config.toml
num_hidden_layers = 8
hidden_size = 384
num_attention_heads = 9
num_key_value_heads = 9
head_dim = 64
intermediate_size = 1536
vocab_size = 8192
hidden_act = "swiglu"
norm = "rmsnorm"
norm_place = "pre"
norm_eps = 1e-05
positions = "rope"
rope_theta = 10000.0
rope_fraction = 1.0
qk_norm = false
attn_scale = 0.125
bias = "none"
tie_word_embeddings = false
parallel_block = false
init = "normal"
init_std_qkv = 0.0265
init_std_o = 0.0216
init_std_up = 0.0265
init_std_down = 0.0133
init_mimetic = 0.7
optimizer = "adamw"
learning_rate = 0.000565
beta1 = 0.9
beta2 = 0.98
weight_decay = 0.28
lr_head = 0.00251
warmup_steps = 440
schedule = "wsd"
decay_fraction = 0.335
decay_shape = "linear"
final_lr_fraction = 0.0
batch_tokens = [16384, 32768, 65536]
max_seq_len = 512
doc_mask = false
train_tokens = 351000000
max_steps = 10873
dataset = "wikipedia_en"
MLP neurons of a small language model. Each row is named by its layer, matrix (down: output weights) and neuron, and shows model dimensions 144-207. Each number is 50 + 12 x the weight over its row's rms, rounded and kept within 0 to 99. A neuron's up and down rows have the sign that makes its largest values positive.
After each neuron's rows, "fires before" lists the tokens most often just after its 100 highest values on Wikipedia text that the model never trained on.

L2.down11:35 47 67 33 51 38 54 44 74 65 71 63 51 50 25 63 46 42 55 52 37 58 50 81 40 47 44 53 50 43 46 46 79 55 32 64 64 54 58 56 49 47 53 36 65 39 36 51 38 63 60 53 47 43 41 34 32 53 53 43 49 43 54 37
fires before: " ", ")", "19", " –", "18"

L2.down674:60 48 52 47 43 56 80 36 58 27 32 27 58 44 58 51 28 55 45 43 60 66 46 57 34 46 59 69 51 52 44 40 73 59 40 56 53 44 54 47 57 74 35 44 50 45 75 40 38 48 46 47 50 68 49 47 38 19 43 58 65 60 29 52
fires before: " |", " (", ";", "."

L2.down1454:59 64 52 46 34 56 70 45 42 38 39 39 58 77 67 49 57 46 28 59 63 42 40 69 49 64 47 36 60 57 48 52 32 69 63 54 36 38 50 70 30 51 58 41 43 57 39 64 72 45 43 42 45 42 53 60 51 35 43 42 42 37 44 44
fires before: "0", "00", "1", "5", "2"

L2.down287:36 64 51 53 35 52 42 54 48 55 44 30 49 62 55 56 47 57 49 43 42 46 29 61 46 47 36 53 57 58 53 56 40 28 53 44 42 62 46 48 63 47 41 26 62 59 43 46 61 47 50 56 33 45 58 63 59 42 52 59 42 35 60 54
fires before: "%", " |", " |\n", " m", ".", "m"

L2.down1387:30 60 59 34 43 46 35 57 51 58 46 41 45 38 44 52 58 43 44 49 36 38 52 37 34 70 34 42 30 46 46 59 45 55 55 46 46 54 49 67 54 42 64 64 34 59 40 77 56 71 41 53 26 44 59 48 72 61 48 49 44 45 56 74
fires before: " ", " in", " to", "an"

L2.down1422:51 62 51 40 51 43 44 42 49 60 53 45 57 47 56 36 49 30 46 52 52 34 41 55 58 61 50 38 56 36 51 50 41 24 61 46 59 54 68 43 36 55 63 27 54 55 50 42 52 70 65 45 56 52 46 53 37 55 42 34 41 50 76 50
fires before: "–", ")\n", ")", "),", ").", " season"

L2.down326:35 35 61 50 52 47 65 57 49 64 37 44 57 55 55 50 46 58 35 49 43 62 49 58 28 32 58 73 75 37 53 58 58 67 63 53 44 55 64 49 50 59 59 39 54 32 29 47 32 42 53 49 48 53 45 54 43 79 47 59 66 56 48 62
fires before: " ", " the", " his", "."

L2.down1236:42 66 41 48 57 49 35 31 52 51 53 60 55 43 58 56 39 54 46 50 60 42 46 62 57 67 52 56 33 49 37 58 49 36 64 37 51 30 52 69 39 47 52 40 46 33 54 58 60 82 49 62 37 60 51 61 47 67 31 53 55 39 49 59
fires before: "==\n", "==\n\n", " ==\n", "The", "B", "K"

L2.down1309:66 42 47 55 38 57 44 52 39 28 53 62 29 46 54 29 36 42 29 33 60 39 61 68 44 62 69 59 51 23 38 88 40 57 50 21 52 48 46 50 54 72 66 46 54 54 52 45 58 48 37 49 49 56 54 37 64 66 40 53 40 37 54 58
fires before: "0", " ", "1"

L2.down364:41 41 43 50 50 66 55 45 34 45 27 30 35 80 50 44 37 61 48 60 72 51 47 80 38 45 40 60 63 36 44 51 54 53 37 59 95 45 66 50 64 43 67 30 63 62 32 25 44 51 47 39 57 50 45 48 55 46 38 40 49 60 56 36
fires before: "==", "===", "The", "-", "In", "|"

L2.down1381:50 49 41 57 55 66 48 47 36 48 57 41 43 47 28 63 26 49 60 63 44 39 59 96 42 54 71 48 51 45 51 45 53 43 59 70 37 42 86 38 45 56 55 69 50 55 34 53 44 47 36 38 50 59 60 51 32 49 46 54 55 48 57 52
fires before: " |", "4", "20", "2", "10"

L2.down1034:32 54 61 54 49 57 46 49 50 47 55 39 51 45 58 45 74 59 49 66 38 35 58 36 43 47 44 75 70 39 60 58 25 55 27 50 57 59 39 46 37 65 46 48 83 45 39 59 37 58 38 50 56 32 64 63 59 57 49 54 56 38 62 49
fires before: " ", ",", "."

L2.down1304:35 45 52 74 63 62 51 52 53 56 67 60 53 54 63 60 54 35 42 28 59 43 68 25 38 61 51 42 37 61 49 45 26 36 48 35 42 44 69 63 63 32 48 53 38 62 62 28 51 61 56 76 60 57 48 28 60 58 58 30 50 58 54 53
fires before: ",", ".", " and", " to", ".\n\n"

L2.down490:30 64 41 59 42 54 59 41 24 37 55 46 46 66 33 37 57 44 46 75 53 62 29 47 46 49 45 24 48 68 42 56 51 58 48 53 58 58 51 71 54 39 62 26 42 53 66 44 34 49 72 57 50 58 46 41 53 40 36 64 59 57 56 40
fires before: ",", "\n", " and", " for", "."

L2.down404:48 63 47 54 56 33 68 61 32 49 42 32 78 70 55 56 48 56 66 54 45 42 39 16 54 49 49 60 63 49 63 54 47 67 51 54 49 27 49 44 57 67 55 37 51 17 18 40 46 46 53 69 40 51 31 74 49 43 45 57 49 46 47 43
fires before: " ", "19", "20"

L2.down1144:16 50 56 62 55 55 45 51 43 35 47 46 47 65 44 63 29 55 47 59 60 39 55 81 60 37 40 35 46 43 46 53 41 55 46 74 48 53 53 23 37 63 38 48 55 51 62 43 63 54 33 42 45 56 37 53 20 55 50 64 52 37 40 65
fires before: "==", "===", "The", "|"

L2.down958:29 18 42 43 72 54 28 63 54 51 50 52 57 61 42 46 18 45 52 49 50 43 50 72 56 54 42 63 54 52 25 49 54 48 67 65 64 71 39 73 65 67 47 44 43 42 48 53 37 59 47 44 31 37 47 37 37 53 49 46 57 63 58 51
fires before: ",", " |", ":", " –", "ers"

L2.down1289:27 52 41 51 51 35 65 35 48 63 47 42 63 39 56 43 40 54 51 47 43 50 39 49 46 24 54 50 44 45 56 50 57 52 41 57 52 31 63 15 61 62 67 53 52 56 46 69 89 39 58 53 60 62 47 74 44 59 39 51 47 50 56 57
fires before: " ", " X"

L2.down1031:53 56 63 70 61 33 54 62 45 51 39 60 52 56 57 53 37 38 41 49 58 42 46 64 41 57 65 58 44 50 48 42 70 45 44 35 71 55 42 48 57 55 73 58 45 54 45 30 58 48 48 58 44 54 72 56 57 63 49 50 52 54 65 49
fires before: " |", ";", "0", " |\n"

L2.down829:20 53 53 61 48 61 48 51 48 30 83 37 41 50 49 42 68 73 46 69 28 47 44 42 37 51 56 40 54 53 63 27 55 47 47 54 47 45 35 49 55 65 68 49 72 50 42 63 48 54 38 49 34 63 58 63 40 59 52 43 48 54 45 49
fires before: " "

L2.down890:76 46 49 50 56 46 55 61 58 49 45 38 66 42 48 48 54 46 57 50 31 63 50 11 58 74 39 81 63 54 29 64 25 47 37 34 52 49 48 58 43 52 47 71 42 69 56 35 43 63 46 39 51 44 64 69 52 53 40 52 31 57 57 45
fires before: "-", "′", " ", ".", " Goals", "|"

L2.down909:49 54 45 40 53 38 47 59 27 46 55 55 59 42 50 46 62 54 47 39 49 44 34 76 74 49 43 55 49 47 45 24 58 63 52 40 63 67 45 45 55 65 61 24 50 32 68 54 53 40 51 61 52 60 31 53 62 41 69 36 46 49 42 48
fires before: ",", " |", "–", ".", ".\n\n"

L2.down1007:47 51 42 64 48 76 64 37 37 67 44 42 35 65 67 61 44 65 72 54 51 45 42 53 52 37 50 57 58 29 37 57 61 49 30 74 64 42 59 56 66 61 50 38 45 35 52 38 46 50 59 43 58 55 36 57 51 29 65 57 59 39 59 50
fires before: "0", " |"

L2.down481:60 42 37 42 41 34 26 34 43 49 64 51 44 37 55 61 52 34 29 45 34 49 40 42 58 56 52 44 32 44 40 49 53 69 55 72 63 49 51 64 40 47 44 52 50 59 44 52 36 62 26 34 45 35 63 37 59 63 67 53 39 60 66 54
fires before: " |", ",", ")", ".\n\n", "–"

L2.down1250:50 42 53 47 53 52 53 46 38 50 44 48 46 40 47 40 17 20 41 60 70 44 64 99 47 41 43 59 59 62 68 56 44 57 72 72 42 53 37 32 53 62 39 46 56 54 66 48 59 27 40 34 55 76 30 49 50 55 42 45 52 43 53 62
fires before: " |", "°N", "=", "°W", "°E"

L2.down516:43 53 51 29 50 57 61 34 38 50 56 69 50 58 59 53 55 53 49 72 58 56 41 50 65 43 34 62 47 39 53 35 74 33 30 49 59 43 65 58 27 32 60 49 57 46 57 55 50 47 47 45 53 38 41 63 56 42 31 47 59 67 46 37
fires before: " ", "19"

L2.down276:39 53 33 50 75 67 63 59 48 22 42 31 71 52 63 58 49 63 60 57 44 51 36 54 54 62 31 47 64 34 60 63 54 44 39 56 48 59 62 48 52 59 76 27 46 32 33 52 65 47 48 42 50 37 39 58 28 48 65 62 60 59 48 50
fires before: " ", ","

L2.down186:36 57 46 49 47 62 53 67 42 39 43 39 65 63 49 34 43 51 35 62 53 50 59 48 60 59 41 53 60 47 50 61 60 61 48 55 64 54 32 47 60 69 53 38 72 37 57 58 77 55 35 42 54 32 62 58 44 67 49 70 56 42 45 54
fires before: " ", ","

L2.down1076:42 51 48 50 57 55 63 68 42 57 50 35 50 52 58 28 36 48 50 63 34 42 44 62 52 60 44 77 78 27 56 74 54 66 41 45 62 44 45 52 36 47 63 36 80 52 46 60 54 66 71 43 55 43 52 57 63 52 44 69 66 34 70 51
fires before: " ", ",", "."

L2.down445:51 42 53 44 43 50 66 52 42 31 39 51 50 33 44 47 51 63 59 24 51 49 45 90 53 57 67 59 47 43 36 41 24 61 63 42 45 49 39 45 43 56 41 55 37 52 58 64 48 45 39 59 45 52 65 49 27 62 45 57 54 37 47 54
fires before: "-", "===", " |", " |\n", " be", "="

L2.down1055:50 26 53 46 41 30 45 34 29 66 70 45 75 47 56 48 42 63 63 26 35 38 38 56 71 47 43 64 27 62 32 56 48 65 40 38 50 42 52 43 60 38 41 27 58 35 58 67 54 41 57 55 45 64 65 70 47 52 51 47 45 15 47 38
fires before: " ", " X", " |"

L2.down254:42 42 46 45 53 60 42 63 68 31 39 40 35 44 45 60 49 36 39 60 55 50 64 56 39 69 53 59 39 39 58 43 59 29 58 58 59 41 63 57 43 65 48 64 47 58 71 28 31 63 35 48 51 55 56 39 47 52 62 28 60 58 58 48
fires before: " |", ".", " ", ";"

L2.down224:67 33 38 56 41 60 59 33 57 42 31 60 50 62 39 56 61 57 44 49 43 62 40 32 39 71 75 30 36 57 52 52 59 55 66 52 23 44 52 57 23 59 34 48 35 53 55 52 62 41 57 56 49 46 35 67 48 50 56 62 67 48 51 33
fires before: " (", ")", " |", " cm"

L2.down59:59 63 51 80 38 45 35 47 23 55 44 47 55 61 84 68 47 69 48 64 41 55 54 38 44 42 37 71 42 41 53 55 38 43 47 50 52 60 34 40 46 30 57 40 53 47 50 50 52 60 61 43 54 51 40 55 58 42 35 40 46 37 54 49
fires before: " |", ";", "0", " |\n", "\n", "4"

L2.down1488:24 45 47 76 60 44 45 53 66 32 52 40 45 47 60 71 39 69 60 67 55 68 61 35 62 36 52 55 48 39 62 43 34 44 33 61 61 31 60 55 52 63 45 17 60 28 42 54 54 48 53 46 54 66 46 52 28 66 48 49 41 56 49 44
fires before: "20", "19", ","

L2.down94:52 55 28 66 44 19 33 53 57 56 50 41 51 42 62 45 50 20 62 40 46 48 32 59 37 50 50 68 45 61 23 51 47 37 42 32 55 59 42 52 62 71 42 56 68 38 92 34 49 59 55 57 56 30 63 41 69 60 88 73 52 64 40 38
fires before: " |", ";", "0", "4", "\n", " |\n"

L2.down225:39 42 49 30 37 37 54 60 35 36 33 46 41 68 48 56 49 51 45 45 55 43 75 41 54 57 47 51 50 61 47 46 34 56 47 60 44 29 60 68 76 68 68 65 50 49 59 53 60 41 52 55 64 46 57 66 69 54 29 44 42 45 41 60
fires before: "0", "1", "2", "3", ","

L2.down159:52 54 52 61 38 46 54 48 52 46 38 50 56 61 35 55 69 45 43 31 49 60 80 48 43 52 60 33 46 61 43 56 52 45 76 69 59 60 54 40 49 45 52 51 54 39 63 39 58 61 79 59 53 35 44 49 53 42 54 17 43 43 35 79
fires before: " (", " |", "%", " cm"

L2.down323:50 22 40 59 56 51 51 60 32 46 52 51 43 51 59 52 60 63 49 76 65 33 55 30 69 54 45 40 62 23 49 81 43 60 54 52 49 56 41 66 45 70 51 55 53 40 25 49 54 45 66 59 46 75 50 45 68 66 55 40 52 28 54 53
fires before: " in", " by", " to", " a"

L2.down423:38 37 53 43 58 36 39 52 46 53 49 44 51 60 58 47 46 26 49 55 65 31 50 73 47 64 28 81 46 38 45 63 60 46 59 43 45 64 57 56 39 45 27 18 47 52 54 28 42 40 43 61 44 67 48 57 29 45 58 51 49 72 44 59
fires before: "==\n", " ==\n", "==\n\n", " and", "ary", " ==\n\n"

L2.down1361:42 39 44 56 43 73 60 54 52 66 53 50 46 56 52 51 48 48 31 59 49 46 44 50 52 70 54 59 57 30 56 70 63 59 33 43 53 45 26 65 40 48 53 57 66 66 51 45 49 71 54 53 47 57 53 76 71 44 53 42 44 40 44 42
fires before: " (", " |", ")", " of"

L2.down1376:32 65 60 70 31 68 46 38 43 45 28 36 44 47 64 52 39 52 58 39 53 55 53 32 45 48 50 67 46 49 38 58 58 55 49 79 32 53 38 49 35 71 46 49 56 68 50 78 57 60 39 46 67 63 59 53 69 50 48 51 57 53 35 40
fires before: "0", ",", "5", ".", " million", " years"

L2.down1260:69 60 46 56 47 39 54 37 52 59 65 42 41 53 47 44 41 44 58 59 48 48 45 43 36 51 54 34 45 46 77 43 48 49 27 54 62 42 53 47 43 50 40 36 44 49 81 53 44 39 49 49 45 59 40 57 53 46 46 71 39 41 52 61
fires before: " ", " of"

L2.down357:36 61 44 51 48 65 47 24 58 43 62 31 49 42 46 49 41 43 72 73 47 40 46 58 74 58 32 51 57 65 62 50 14 42 57 53 51 55 44 39 52 24 53 53 56 42 43 67 50 47 58 48 49 70 23 56 51 51 60 59 48 57 47 57
fires before: ",", ")", "–", ")\n", "),", " |"

L2.down438:41 32 55 39 32 39 30 61 49 42 70 61 64 34 48 64 52 29 45 46 53 48 47 58 55 38 33 66 38 65 56 67 47 36 68 42 48 51 55 60 50 65 48 30 62 73 24 36 67 53 68 45 11 47 65 71 34 43 43 60 53 49 60 53
fires before: ".", " (", " in"